python train.py --d_mlp=768 --parallel_block=false --init="normal" --beta1=0.95 --beta2=0.98 --lr_head=0.00873 --grad_clip=1.0 --warmup_steps=356 --train_tokens=1020000000 --dataset="wikipedia_en"
MLP neurons of a small language model. Each row is named by its layer, matrix (gate and up: input weights) and neuron, and shows model dimensions 32-127. Each number is 200 + 40 x the weight over its row's rms, rounded and kept within 0 to 999. A neuron's up and down rows have the sign that makes its largest values positive.
A block is one neuron, or neurons of one layer that tend to fire together. After each block is what it responds to, as a language model described it from the Wikipedia text at the highest values.

L3.gate112,266,206,174,190,175,166,267,262,208,219,181,208,300,180,206,229,127,212,255,154,185,204,235,222,213,213,197,142,201,191,274,191,215,194,129,141,224,246,115,232,248,238,257,227,185,205,164,234,186,173,183,177,205,238,170,188,156,212,227,88,178,212,184,152,165,188,155,166,184,181,181,250,177,130,195,182,192,155,163,181,224,186,208,218,198,232,188,166,196,197,187,149,227,113,209,135
L3.up112,232,265,222,227,235,226,229,229,146,272,204,245,263,167,171,177,190,253,257,133,201,179,223,205,175,201,201,107,224,188,185,208,216,242,175,215,272,228,176,194,148,203,230,170,180,194,166,149,170,215,188,164,221,108,224,214,200,180,188,145,146,213,196,223,283,193,146,146,161,227,196,241,210,168,216,203,205,238,192,140,172,200,175,223,156,208,265,175,109,201,206,222,236,102,249,226
L3.gate160,203,211,221,239,229,149,231,230,199,186,292,232,212,301,252,190,200,196,107,197,220,189,219,222,226,201,220,178,224,236,258,253,260,205,237,264,165,233,274,228,176,166,202,196,213,184,213,182,112,132,151,185,246,160,279,223,215,192,231,285,152,91,248,158,128,206,171,206,160,232,230,196,184,204,207,221,216,218,164,169,240,165,159,173,182,151,258,183,201,219,239,213,236,218,238,165
L3.up160,266,189,213,224,219,188,273,289,218,193,223,194,174,223,199,227,269,257,212,168,202,222,283,194,192,255,183,140,212,217,234,240,248,227,212,269,123,249,187,192,151,169,224,93,234,108,234,232,157,154,203,191,259,175,249,197,175,201,246,222,208,206,214,137,242,177,164,214,215,282,245,267,212,173,201,214,184,247,193,164,209,161,189,241,187,163,265,174,205,184,204,224,213,151,260,192
L3.gate252,203,305,174,195,205,161,195,227,263,222,264,228,209,201,246,194,164,203,259,192,196,193,181,178,145,227,216,152,238,164,221,208,176,203,151,149,268,249,145,172,286,189,187,177,215,198,209,189,205,158,164,247,260,141,231,210,169,199,155,161,169,189,198,218,209,167,191,204,246,174,263,235,263,143,193,166,254,197,199,259,169,178,181,218,148,179,195,247,174,196,194,209,229,173,173,152
L3.up252,163,308,166,212,175,163,180,290,252,244,269,222,182,221,261,184,169,254,216,205,195,213,207,112,153,237,186,185,303,177,159,204,227,203,209,167,270,224,164,209,218,166,211,138,235,194,144,172,242,133,190,221,265,102,228,224,171,206,187,161,210,170,189,235,229,158,185,246,157,152,242,225,238,151,187,216,199,187,212,245,174,171,187,248,156,181,187,255,170,214,197,175,196,154,189,141
L3.gate482,233,182,184,193,177,208,212,235,232,193,220,241,100,161,222,217,243,144,180,118,171,214,252,124,215,184,248,213,214,228,140,255,259,142,264,176,120,142,178,229,140,238,261,115,204,166,186,218,154,200,195,181,180,161,206,260,173,183,179,162,214,289,162,160,132,106,233,172,183,269,193,197,178,156,157,224,220,214,217,146,126,173,206,225,157,197,220,185,205,217,222,141,182,171,198,221
L3.up482,153,197,226,173,176,246,271,183,206,172,191,251,141,214,82,225,202,175,133,158,163,196,287,177,220,229,329,286,175,210,242,215,189,182,248,209,204,278,271,135,144,180,246,126,217,207,192,241,155,211,203,241,218,162,210,179,176,198,200,138,250,208,213,129,202,233,241,234,186,167,249,206,260,227,267,281,174,184,202,268,223,217,136,150,181,207,227,215,178,148,223,149,200,144,200,272
L3.gate586,209,212,232,170,113,174,208,221,208,277,165,157,138,183,234,174,201,252,131,152,188,218,201,165,177,197,173,268,167,210,208,220,220,221,191,203,126,221,222,185,189,260,260,212,121,185,138,272,195,195,151,184,228,132,186,241,106,191,194,319,254,266,178,174,194,156,184,184,188,222,165,224,202,169,179,165,178,176,115,204,139,179,208,271,239,128,237,203,175,219,132,180,181,143,230,237
L3.up586,209,178,242,225,257,188,217,152,261,214,222,150,241,188,230,216,208,229,204,195,237,225,191,216,129,187,182,148,214,199,247,186,278,221,172,216,216,188,62,150,194,181,210,239,210,147,264,153,207,84,169,176,208,180,248,233,221,190,221,149,178,124,116,233,235,141,212,231,212,172,224,318,165,165,175,173,214,202,249,251,186,165,270,164,145,166,204,180,253,243,205,185,168,131,229,246
L3.gate678,204,200,222,176,182,227,230,130,218,169,244,184,226,186,224,230,248,193,157,196,181,203,213,223,170,198,158,106,313,173,299,208,210,293,165,195,197,146,213,161,208,195,237,212,155,180,263,165,147,183,236,218,252,248,190,160,150,254,161,181,199,233,231,187,164,218,170,197,252,198,177,152,217,227,238,215,203,158,213,175,215,242,161,155,167,239,168,235,227,167,187,224,237,166,160,190
L3.up678,187,236,171,194,217,214,181,119,165,211,211,175,199,201,201,202,269,250,165,184,174,199,156,190,185,237,177,152,285,219,253,172,202,264,164,212,195,187,230,146,210,205,219,193,196,172,219,122,231,181,194,126,246,212,164,184,220,273,134,180,238,250,211,233,209,169,136,184,267,173,148,165,195,152,199,267,203,119,173,211,229,282,232,156,140,223,203,187,237,201,141,214,276,177,244,197
L3.gate723,122,236,253,195,159,179,209,191,212,195,210,148,231,215,215,164,239,197,235,187,173,116,172,135,169,258,195,223,195,203,284,218,252,241,199,175,211,212,229,145,205,266,219,211,171,236,169,224,195,152,254,184,215,181,177,201,155,214,182,174,181,224,221,164,171,169,166,206,291,177,214,143,212,195,142,201,237,199,224,157,246,159,198,193,162,144,179,224,193,217,261,236,189,139,200,181
L3.up723,147,245,189,84,247,144,218,285,227,221,150,221,141,218,193,130,173,144,191,134,199,171,158,176,223,235,248,201,211,160,155,184,177,208,163,222,201,124,280,150,268,218,260,236,264,173,220,183,155,159,221,200,138,185,111,240,149,148,263,203,204,189,170,163,248,220,277,264,154,237,260,215,244,100,161,208,220,243,190,166,184,161,209,157,177,170,169,158,133,169,179,294,242,146,198,253
L3.gate726,257,178,123,289,238,120,127,181,169,167,256,268,195,200,194,190,186,154,141,272,189,207,205,226,162,148,134,208,223,178,231,243,185,181,227,176,218,188,193,135,245,142,225,219,209,248,163,182,205,254,189,249,269,169,266,234,285,230,212,227,183,123,285,158,189,222,250,191,232,196,253,202,237,260,277,122,230,198,217,207,189,212,202,133,249,203,188,268,165,212,187,189,199,187,130,233
L3.up726,205,213,219,237,218,147,177,250,158,203,181,164,177,192,241,243,218,197,149,258,193,208,226,207,244,122,164,214,214,133,199,208,210,169,172,218,220,207,245,163,203,175,307,244,263,198,147,193,186,190,212,205,256,120,255,251,204,169,213,271,243,164,191,178,235,237,213,127,239,227,310,181,218,244,263,206,171,272,111,225,202,181,191,233,253,193,225,236,182,178,189,197,164,150,191,170
Description: Closing slashes, coordinates, years

L4.gate478,166,249,170,167,275,49,193,224,188,204,220,137,181,269,221,184,172,157,168,202,146,191,227,200,173,157,155,228,278,162,212,259,184,278,201,244,251,184,164,147,262,187,247,196,178,194,169,201,157,129,192,305,248,181,255,231,233,215,218,217,209,137,247,143,182,212,275,177,221,229,236,240,180,150,211,201,212,199,186,145,192,226,172,155,148,158,184,295,205,168,233,191,230,172,172,253
L4.up478,175,183,165,178,263,126,217,205,176,207,213,169,172,203,225,236,224,202,183,221,171,226,235,131,230,227,169,244,256,219,234,156,178,217,192,243,223,123,173,153,234,156,236,241,243,143,202,184,202,122,207,188,188,237,262,209,190,188,166,155,230,133,216,191,203,184,220,114,181,205,237,282,175,182,238,168,210,148,207,231,289,195,192,184,223,196,233,309,212,268,129,175,277,104,234,181
Description: Table and list field cells

L2.gate114,180,210,210,176,183,129,145,205,206,163,201,226,257,243,245,215,180,147,189,182,195,265,216,154,204,264,218,166,276,141,218,141,182,181,188,192,196,189,246,169,257,212,230,188,221,192,249,219,133,153,221,223,221,184,231,184,192,223,194,250,112,191,198,204,205,164,194,225,138,168,256,244,234,160,235,150,268,204,213,204,220,228,184,181,229,161,87,169,229,209,193,233,245,167,158,207
L2.up114,174,195,167,183,183,124,194,197,208,188,167,170,257,249,235,198,227,221,211,179,185,183,216,111,235,242,204,174,277,181,199,111,250,152,167,148,234,183,249,149,259,195,243,205,243,173,251,233,196,116,193,235,225,276,192,176,196,277,194,122,148,273,197,188,271,184,183,174,146,178,237,224,222,171,193,143,229,209,240,238,268,248,190,180,195,158,143,197,164,235,210,209,243,140,181,116
L2.gate316,151,223,176,199,129,184,221,219,238,184,189,188,235,290,205,254,238,256,189,182,217,185,203,235,240,196,239,310,201,144,159,252,183,174,166,257,196,255,218,223,146,203,201,190,165,124,174,201,166,160,200,213,142,211,182,178,242,244,247,170,252,207,195,167,207,212,154,253,227,132,168,215,219,189,270,191,193,165,252,222,259,137,182,154,162,170,157,261,205,206,252,167,151,266,222,181
L2.up316,155,192,275,202,200,186,156,232,182,266,152,281,192,159,223,211,157,201,200,142,212,148,268,157,187,185,227,124,221,237,211,209,152,181,153,219,162,160,133,239,160,227,166,163,213,179,212,242,249,174,236,224,71,212,161,211,136,154,218,221,190,247,190,167,195,175,177,183,177,224,182,238,230,231,143,150,209,175,202,101,186,186,171,181,192,174,184,223,241,258,161,196,183,200,212,180
L2.gate600,195,216,254,205,237,187,259,202,236,178,188,209,146,176,179,204,228,185,140,128,188,165,221,193,223,152,187,207,209,247,208,199,168,189,151,173,109,200,183,214,151,170,164,170,278,185,233,248,236,202,234,199,221,158,213,238,167,240,215,218,187,268,185,222,213,260,212,249,184,240,274,171,236,224,143,165,182,258,226,255,129,201,230,190,142,117,222,123,214,235,151,173,209,138,230,232
L2.up600,227,276,218,136,188,159,166,255,205,210,206,176,141,196,236,151,181,164,213,168,171,163,220,208,214,201,194,159,274,165,212,224,184,177,161,182,276,190,255,226,208,218,101,268,200,159,214,197,218,236,173,190,189,196,193,254,216,144,196,143,201,162,165,208,211,143,135,239,208,200,267,190,171,233,225,158,138,185,264,304,174,249,160,248,231,259,224,224,336,325,220,220,237,239,198,218
L2.gate623,164,179,223,186,240,152,222,216,219,202,169,250,239,175,203,186,242,150,157,129,112,187,251,196,278,227,244,276,212,127,216,253,158,170,168,163,148,173,232,188,236,157,223,221,250,147,194,272,182,216,219,212,204,165,206,268,193,251,211,157,221,197,234,152,226,147,289,224,211,228,191,127,181,140,205,158,239,248,150,203,107,135,218,263,192,206,162,234,195,162,195,161,181,230,161,179
L2.up623,224,185,266,161,171,172,200,131,213,155,198,188,199,189,213,239,224,176,190,196,195,200,152,178,187,220,252,211,234,201,195,219,226,182,151,270,266,131,172,171,225,136,239,182,204,222,276,195,210,172,171,298,206,189,233,234,133,183,251,201,183,207,260,264,145,194,145,186,193,200,178,166,228,232,269,204,268,227,218,160,131,273,193,199,200,182,207,310,211,183,235,180,207,233,263,182
L2.gate634,259,294,191,205,262,159,170,231,244,202,212,114,189,286,279,168,180,153,252,186,150,263,233,217,173,162,169,183,122,106,168,210,228,192,226,198,173,214,223,175,236,184,147,232,182,196,214,259,274,180,242,184,236,208,177,254,204,211,220,132,196,178,244,199,212,247,256,197,147,116,212,230,237,184,270,215,158,157,181,196,166,233,211,230,180,94,166,250,141,176,285,174,192,242,208,167
L2.up634,191,163,234,174,227,159,201,150,178,169,136,253,219,237,198,219,235,231,221,202,217,209,199,161,212,168,213,192,250,231,230,181,165,226,200,189,234,165,215,192,166,172,228,258,225,167,188,214,167,249,185,187,129,195,259,182,238,202,299,205,209,201,235,170,151,294,270,240,170,209,200,240,211,123,214,196,174,192,181,174,162,165,249,195,200,225,193,166,145,144,87,151,234,182,218,218
L2.gate669,201,232,285,175,191,163,217,237,249,202,198,179,190,206,150,199,166,114,197,212,218,182,243,175,232,214,283,167,230,159,150,196,173,280,178,215,218,226,318,173,207,234,192,224,251,167,137,159,108,280,163,203,301,221,198,215,189,135,167,96,199,150,225,167,268,244,218,167,221,162,249,160,213,202,179,190,188,223,150,222,222,143,173,178,194,239,153,137,186,96,226,270,181,210,182,191
L2.up669,226,261,216,208,187,189,203,226,230,168,158,209,209,306,207,171,203,131,253,203,158,202,255,141,220,171,237,181,261,178,215,236,195,297,178,137,226,202,298,140,217,219,227,225,263,153,176,225,151,250,140,196,288,223,186,238,169,234,112,149,250,173,207,193,239,280,229,144,219,244,271,147,174,206,155,201,172,230,130,225,209,115,174,221,195,233,142,173,180,147,185,242,142,218,218,217
L2.gate714,146,224,212,257,226,214,155,196,185,142,188,259,139,108,286,159,139,201,182,146,219,207,161,186,210,265,235,167,187,209,275,200,223,195,189,138,114,171,190,164,208,219,205,186,220,163,207,171,221,170,256,171,215,207,224,200,165,171,203,272,204,301,235,195,237,193,123,144,313,189,221,192,163,239,205,211,239,223,208,230,209,126,211,199,160,229,161,226,215,197,208,210,134,211,217,222
L2.up714,188,251,167,229,234,179,191,224,176,199,249,254,253,156,237,254,195,210,180,260,214,127,226,127,242,200,185,188,190,164,75,212,242,114,264,184,196,215,173,161,262,258,128,251,172,146,235,216,260,205,225,178,243,181,232,185,250,182,236,196,132,179,208,118,199,218,195,178,240,248,193,181,173,251,237,175,248,241,203,198,203,299,181,176,120,197,266,244,255,245,186,143,227,213,200,210
L2.gate756,223,261,223,172,256,116,199,170,233,192,192,236,263,233,211,157,158,181,165,157,234,178,233,100,210,205,296,136,303,254,111,203,205,212,194,170,246,198,257,166,209,210,265,230,157,183,279,89,165,179,199,208,243,170,176,164,198,208,240,193,171,262,157,189,177,209,196,160,175,215,264,233,229,168,174,194,222,214,190,157,302,274,264,179,223,146,153,194,215,231,248,205,234,157,189,204
L2.up756,216,180,251,209,261,208,202,211,248,175,174,236,219,302,187,191,169,153,116,186,250,210,263,147,189,211,216,163,263,192,156,249,196,209,300,180,187,180,234,173,227,198,243,208,247,145,235,222,144,207,186,242,215,202,207,254,223,183,216,195,155,262,178,175,185,193,217,117,186,180,249,259,211,165,158,234,217,226,173,181,176,235,268,269,164,168,185,251,214,207,277,177,138,112,211,199
Description: Parenthesized years

L2.gate32,321,195,136,240,228,240,198,212,244,152,282,135,111,275,210,225,244,238,245,199,205,225,203,194,199,266,198,191,134,214,201,203,204,218,241,185,259,246,208,170,216,242,231,205,264,250,251,234,238,193,221,196,232,215,161,317,189,189,156,205,209,125,195,204,185,233,202,173,221,176,196,190,158,248,156,247,190,115,176,225,221,159,213,222,265,244,210,209,243,264,184,195,242,237,278,208
L2.up32,192,189,192,202,205,220,199,311,255,251,265,128,193,261,171,257,208,200,172,223,232,181,207,200,175,190,217,212,226,244,267,201,205,188,228,155,173,240,176,210,224,228,215,258,223,112,184,227,181,247,187,242,207,233,230,241,179,251,197,193,185,178,216,161,206,232,214,239,215,121,231,234,203,144,145,203,270,253,154,184,201,138,220,240,176,217,211,192,173,184,222,205,144,222,167,259
L2.gate46,181,213,163,114,204,188,190,146,163,273,248,203,183,236,222,151,272,193,199,233,238,173,230,161,195,194,212,202,206,167,209,122,207,132,189,159,150,249,152,213,198,244,192,194,162,183,205,217,173,120,246,271,161,220,174,155,220,231,220,181,169,267,217,185,193,195,186,173,215,181,191,231,173,168,226,135,206,214,174,240,183,155,188,282,198,194,178,260,245,214,207,203,256,231,172,274
L2.up46,183,187,198,249,183,189,190,204,217,203,243,251,213,162,139,204,184,172,267,204,220,255,225,158,227,209,226,219,138,167,207,132,252,243,201,210,222,144,222,267,200,219,123,156,118,218,162,203,219,208,189,194,178,251,202,178,280,208,272,241,181,228,198,171,236,145,120,231,215,209,164,305,195,177,212,168,226,182,204,187,214,268,280,253,214,184,228,226,160,231,163,190,155,265,259,227
L2.gate83,243,244,191,164,177,195,194,277,261,211,223,198,189,225,204,167,188,158,226,254,222,211,225,172,244,197,145,139,250,129,115,149,194,203,192,194,183,221,207,216,168,265,245,226,293,236,182,260,187,172,231,176,190,184,282,248,251,152,215,193,180,153,184,239,279,195,206,254,162,162,187,166,151,162,222,200,164,204,208,133,215,201,146,223,246,178,197,216,147,232,167,223,196,220,257,202
L2.up83,198,195,175,203,181,237,287,190,205,240,202,250,188,204,193,213,211,217,212,221,199,269,162,158,184,256,236,197,183,195,193,201,172,169,209,157,224,212,177,178,256,245,265,188,205,236,159,194,185,225,140,132,235,103,216,213,252,176,250,199,198,132,177,215,189,150,217,224,186,221,179,216,182,291,192,214,204,255,228,167,136,273,182,152,206,199,237,188,200,261,239,258,81,202,161,236
L2.gate269,156,147,199,194,178,189,162,245,191,126,156,216,228,159,191,106,198,253,171,210,201,176,181,173,238,181,155,210,206,200,253,156,201,193,285,277,253,250,249,272,191,198,189,173,186,186,236,237,210,269,145,192,178,189,236,184,141,227,257,249,210,117,144,156,221,204,251,169,158,283,227,214,182,136,112,241,184,185,217,171,324,311,232,184,251,205,223,204,241,191,160,198,242,200,188,156
L2.up269,215,221,199,210,200,229,234,252,210,229,233,306,207,201,241,166,207,219,184,130,195,164,194,134,247,177,205,190,216,139,193,200,224,205,199,240,216,177,168,245,197,216,221,262,189,227,172,192,236,182,175,210,167,293,249,161,195,234,160,213,197,142,190,179,128,215,224,173,173,211,200,199,157,168,202,217,238,169,202,178,226,288,195,204,218,219,241,216,252,196,93,228,169,259,150,182
L2.gate283,281,200,212,192,155,181,189,239,216,226,118,152,137,221,156,289,206,223,236,169,246,216,215,191,204,173,187,193,232,183,202,194,209,198,224,219,121,214,184,238,215,213,253,191,212,186,141,192,261,276,203,185,202,184,236,273,133,129,191,196,293,203,205,190,175,208,205,168,206,223,271,182,218,156,185,177,201,211,123,191,207,215,220,260,160,179,229,196,179,264,183,129,214,234,161,191
L2.up283,191,267,138,175,185,150,183,213,232,268,183,223,124,149,248,217,222,234,225,134,177,204,193,172,197,187,186,180,224,206,181,181,218,198,202,191,180,305,207,167,258,190,211,255,125,235,180,250,140,237,187,230,235,206,220,208,169,274,236,179,265,161,234,156,253,298,183,221,166,201,224,170,193,271,59,213,231,199,240,196,203,172,183,145,179,207,213,187,211,243,206,199,130,243,180,230
L2.gate614,200,180,171,155,233,172,188,261,249,230,170,128,114,271,166,183,232,257,223,217,197,197,151,182,224,161,174,132,193,156,187,175,209,236,207,189,266,242,241,184,231,155,198,253,177,180,132,223,186,191,213,259,169,262,281,271,253,236,199,197,196,213,194,161,249,196,299,211,221,237,202,204,222,206,179,252,220,270,138,190,265,169,185,248,212,162,180,214,155,230,200,180,222,201,238,173
L2.up614,210,256,205,201,240,142,222,257,215,164,174,174,99,233,145,263,235,257,260,188,225,220,148,212,185,178,223,156,204,208,200,241,258,181,208,228,184,229,247,240,296,238,172,159,217,184,169,139,243,185,172,202,205,243,250,190,197,237,184,258,164,214,229,291,215,237,178,210,162,210,197,184,245,172,213,216,193,176,178,228,180,329,211,197,260,206,255,140,237,309,217,171,236,217,167,168
L2.gate689,235,211,227,174,165,207,169,192,202,221,181,237,246,222,207,188,203,158,167,269,200,224,98,165,164,171,186,257,175,176,88,205,174,214,229,228,240,180,259,236,246,193,237,245,154,188,176,185,200,191,182,270,266,244,269,186,171,189,208,185,252,61,221,234,161,160,240,220,72,221,165,205,320,232,149,168,237,186,256,232,205,287,227,226,189,234,244,255,189,204,186,144,211,132,274,214
L2.up689,226,203,249,202,199,195,195,221,185,205,226,158,185,224,177,206,131,180,193,208,196,234,160,192,222,152,176,224,183,171,110,162,205,236,247,280,137,149,227,302,170,254,164,262,164,190,137,206,257,191,158,196,238,239,235,188,230,179,220,286,237,135,213,232,196,183,253,244,138,218,162,257,221,156,149,129,202,176,186,243,163,265,208,252,211,217,202,197,202,196,161,190,200,155,286,213
L2.gate758,232,248,281,192,219,228,169,129,222,162,258,193,153,233,219,182,197,317,193,245,229,233,212,161,171,264,145,176,172,229,145,124,211,220,221,229,188,194,196,248,185,228,159,140,128,150,133,205,176,226,214,233,228,179,160,261,145,208,154,233,194,252,178,248,246,176,146,192,207,234,207,240,215,212,201,210,240,219,192,222,190,118,188,290,291,199,195,213,162,268,213,183,241,193,178,176
L2.up758,141,233,223,178,210,241,194,278,181,196,175,207,183,249,195,225,228,189,213,173,165,229,189,121,113,211,236,222,246,215,228,255,156,209,188,177,110,253,163,239,220,198,186,294,219,240,180,262,164,216,189,159,163,210,244,198,218,206,235,218,248,208,157,211,245,198,188,256,191,167,287,180,193,215,239,182,218,154,215,243,158,188,149,152,163,282,186,168,155,203,165,179,204,121,247,193
Description: Short word-start fragments

L3.gate368,215,229,186,148,254,205,160,282,172,219,240,207,167,255,212,197,258,163,248,221,220,192,177,272,161,295,209,226,183,254,190,197,215,182,211,142,178,207,257,295,167,223,188,257,213,253,136,176,180,159,164,234,181,238,218,194,183,122,177,158,284,207,233,273,234,153,250,184,190,185,178,252,221,183,147,194,201,186,190,182,246,177,201,255,150,159,262,244,136,239,203,166,165,228,235,181
L3.up368,187,262,225,236,218,205,181,117,284,224,203,177,183,175,133,112,158,163,218,117,195,246,256,170,323,259,206,200,148,227,151,99,281,177,181,172,227,210,238,208,159,187,144,243,185,262,211,214,218,272,239,266,198,233,213,169,127,187,215,165,245,155,177,211,225,196,240,207,164,210,188,139,207,185,199,191,219,259,193,248,184,262,181,103,249,174,172,260,209,185,198,213,239,201,122,264
L3.gate373,167,203,254,198,156,175,214,251,225,227,277,199,78,193,187,110,199,166,92,117,168,108,217,218,138,209,102,248,242,242,179,155,228,217,171,151,285,234,192,197,177,244,248,221,198,234,190,268,202,204,190,239,255,184,278,257,149,146,174,201,152,96,111,233,195,159,219,209,161,263,223,152,194,178,204,198,182,225,200,267,189,222,166,234,161,177,152,189,200,297,253,187,170,216,183,280
L3.up373,205,229,180,154,147,163,249,248,208,240,281,140,176,154,241,176,124,177,224,186,225,192,188,202,211,235,159,235,230,134,167,156,220,226,197,178,221,233,196,200,221,226,264,169,246,166,184,201,199,204,246,219,233,199,106,190,182,167,206,258,113,207,179,265,185,214,220,225,148,176,213,164,204,106,176,206,162,227,210,122,226,178,163,242,187,182,163,164,256,207,213,237,120,141,226,192
L3.gate424,235,253,227,221,175,254,226,173,243,159,138,237,220,157,224,198,150,237,293,224,204,213,223,169,185,267,174,207,259,230,224,193,163,216,139,176,208,207,227,238,253,173,182,246,225,196,186,155,165,247,218,153,271,157,230,224,191,180,207,213,222,184,182,232,272,274,177,257,205,127,189,171,156,190,209,236,241,146,199,147,251,168,215,179,167,246,202,224,237,179,172,199,204,200,169,211
L3.up424,189,244,213,165,173,196,232,133,172,177,134,243,225,170,235,221,201,248,194,149,205,231,239,143,201,224,202,264,204,225,204,222,203,163,168,173,145,179,227,218,160,286,178,210,170,236,201,209,201,224,219,222,207,120,218,222,167,147,241,200,255,248,140,167,211,180,181,290,182,227,133,224,195,190,177,151,183,223,202,182,225,165,191,269,202,184,199,195,206,240,121,116,166,158,256,223
L3.gate543,252,263,205,132,199,205,189,153,245,148,198,183,211,216,197,174,108,210,228,179,182,274,180,198,192,235,204,202,184,132,205,216,187,244,171,188,236,195,279,146,148,246,215,189,231,183,202,166,199,154,218,77,237,161,148,165,274,272,150,190,176,163,156,252,290,180,283,138,174,173,157,168,222,195,162,184,241,157,178,169,247,158,226,144,163,149,197,163,253,178,214,243,181,178,189,201
L3.up543,230,242,249,163,204,176,167,178,273,155,266,196,197,234,242,247,126,263,254,236,199,272,177,162,164,193,186,166,176,120,279,198,145,211,206,210,208,131,201,125,170,240,208,191,239,168,128,186,250,91,200,80,186,147,208,256,223,242,207,189,133,127,221,265,257,115,245,195,212,214,208,245,175,153,190,106,233,161,155,185,203,193,243,207,218,224,148,107,181,233,139,222,67,197,171,150
L3.gate617,101,247,174,147,177,282,217,162,206,234,155,172,225,168,163,131,209,141,141,258,230,219,226,236,176,230,131,199,186,179,140,162,157,228,159,194,264,242,188,170,161,232,149,288,212,285,236,154,223,292,167,201,90,258,185,135,243,200,195,171,191,193,145,224,154,210,173,172,204,152,189,210,169,248,132,232,193,275,156,240,187,240,156,240,178,190,167,213,164,195,208,191,209,174,206,247
L3.up617,178,225,213,111,223,234,209,182,158,264,195,185,138,179,237,153,183,186,212,181,203,222,229,173,188,208,109,228,70,138,119,196,133,185,191,241,236,179,157,174,109,235,179,273,168,226,160,148,205,263,159,207,147,198,195,207,155,148,274,226,225,268,159,232,163,209,212,182,161,201,213,254,240,188,156,179,161,252,186,238,209,201,196,290,196,126,182,251,200,255,132,134,217,122,257,280
L3.gate694,160,230,224,201,219,171,214,220,235,171,120,188,189,225,180,237,255,179,249,189,189,132,183,199,277,302,191,200,217,282,294,66,204,149,192,185,205,281,216,238,153,191,219,202,221,193,206,202,214,175,233,209,165,246,175,138,138,154,168,151,133,182,163,190,266,236,206,172,217,144,178,178,179,108,176,246,178,220,193,234,204,276,177,245,208,211,218,203,274,179,159,181,211,173,153,156
L3.up694,215,286,240,201,203,221,239,171,252,234,198,184,202,202,279,193,196,189,291,131,208,150,196,193,234,242,224,241,212,238,225,106,98,180,194,183,189,226,228,181,174,243,218,193,192,208,179,184,262,165,224,167,157,201,208,163,141,184,186,204,187,221,179,203,244,209,199,222,171,129,192,195,151,136,143,190,164,224,226,273,224,175,190,244,194,152,202,208,245,239,197,172,227,150,228,216
L3.gate717,173,295,205,230,203,165,213,203,183,295,173,160,146,193,267,133,199,236,193,160,178,177,193,226,239,218,158,176,237,233,175,252,186,150,123,169,170,191,196,182,238,222,147,246,281,231,185,174,231,159,245,224,222,178,260,216,183,198,227,185,231,231,214,227,155,217,238,206,185,195,280,210,146,206,201,196,252,240,214,369,258,286,136,253,201,142,210,141,157,203,212,127,183,167,218,264
L3.up717,183,195,219,197,234,174,234,246,232,255,109,201,175,272,256,203,161,223,189,184,190,165,186,162,277,184,153,170,274,233,185,154,174,175,153,179,196,246,246,192,199,212,180,237,234,199,257,201,177,252,239,199,229,292,280,207,136,190,150,249,183,168,217,155,135,242,191,211,234,323,270,148,202,213,219,192,215,187,123,269,225,212,212,220,205,191,189,170,114,159,166,205,224,227,166,185
L3.gate760,168,256,176,185,129,166,241,247,182,216,216,131,148,231,233,239,226,130,265,218,129,238,177,170,211,224,180,218,153,135,266,165,162,194,119,231,143,248,200,217,241,192,132,233,184,188,159,223,206,184,197,169,215,162,255,227,253,162,193,207,194,118,184,220,278,156,301,195,179,210,195,135,202,113,193,205,115,203,188,219,198,198,218,231,182,172,200,218,145,174,152,205,156,221,274,281
L3.up760,191,264,193,200,236,182,182,215,226,233,198,232,152,201,203,225,193,209,253,229,162,182,243,187,218,205,211,149,128,262,198,213,158,176,130,136,173,184,181,197,232,180,200,229,212,197,208,158,169,223,123,260,243,211,219,230,143,231,104,211,165,202,156,278,171,195,242,199,189,243,247,150,194,71,209,209,218,207,159,230,215,172,167,141,227,180,216,183,124,250,141,126,164,159,247,239
Description: Romance-language name parts

L4.gate687,272,208,203,229,233,164,134,171,284,162,136,177,187,235,247,154,208,176,201,175,192,212,231,174,205,251,157,230,210,202,254,192,132,214,213,176,193,199,230,209,252,196,258,212,264,213,267,143,200,211,198,201,221,228,215,146,205,211,123,200,184,170,181,204,219,161,146,257,173,185,254,239,180,163,254,191,190,299,222,215,237,217,217,230,147,220,192,265,169,208,223,211,215,109,183,240
L4.up687,253,244,205,196,231,180,230,225,276,213,212,190,141,171,278,148,160,152,239,120,137,237,229,194,209,219,186,272,189,245,216,196,117,163,191,198,166,199,224,184,238,192,235,185,191,238,202,188,216,205,201,229,215,207,217,231,226,158,127,185,225,257,181,182,199,160,115,244,144,232,186,233,163,203,258,197,175,286,220,232,194,187,237,258,167,129,239,259,175,225,219,182,181,153,208,224
Description: European-language words and names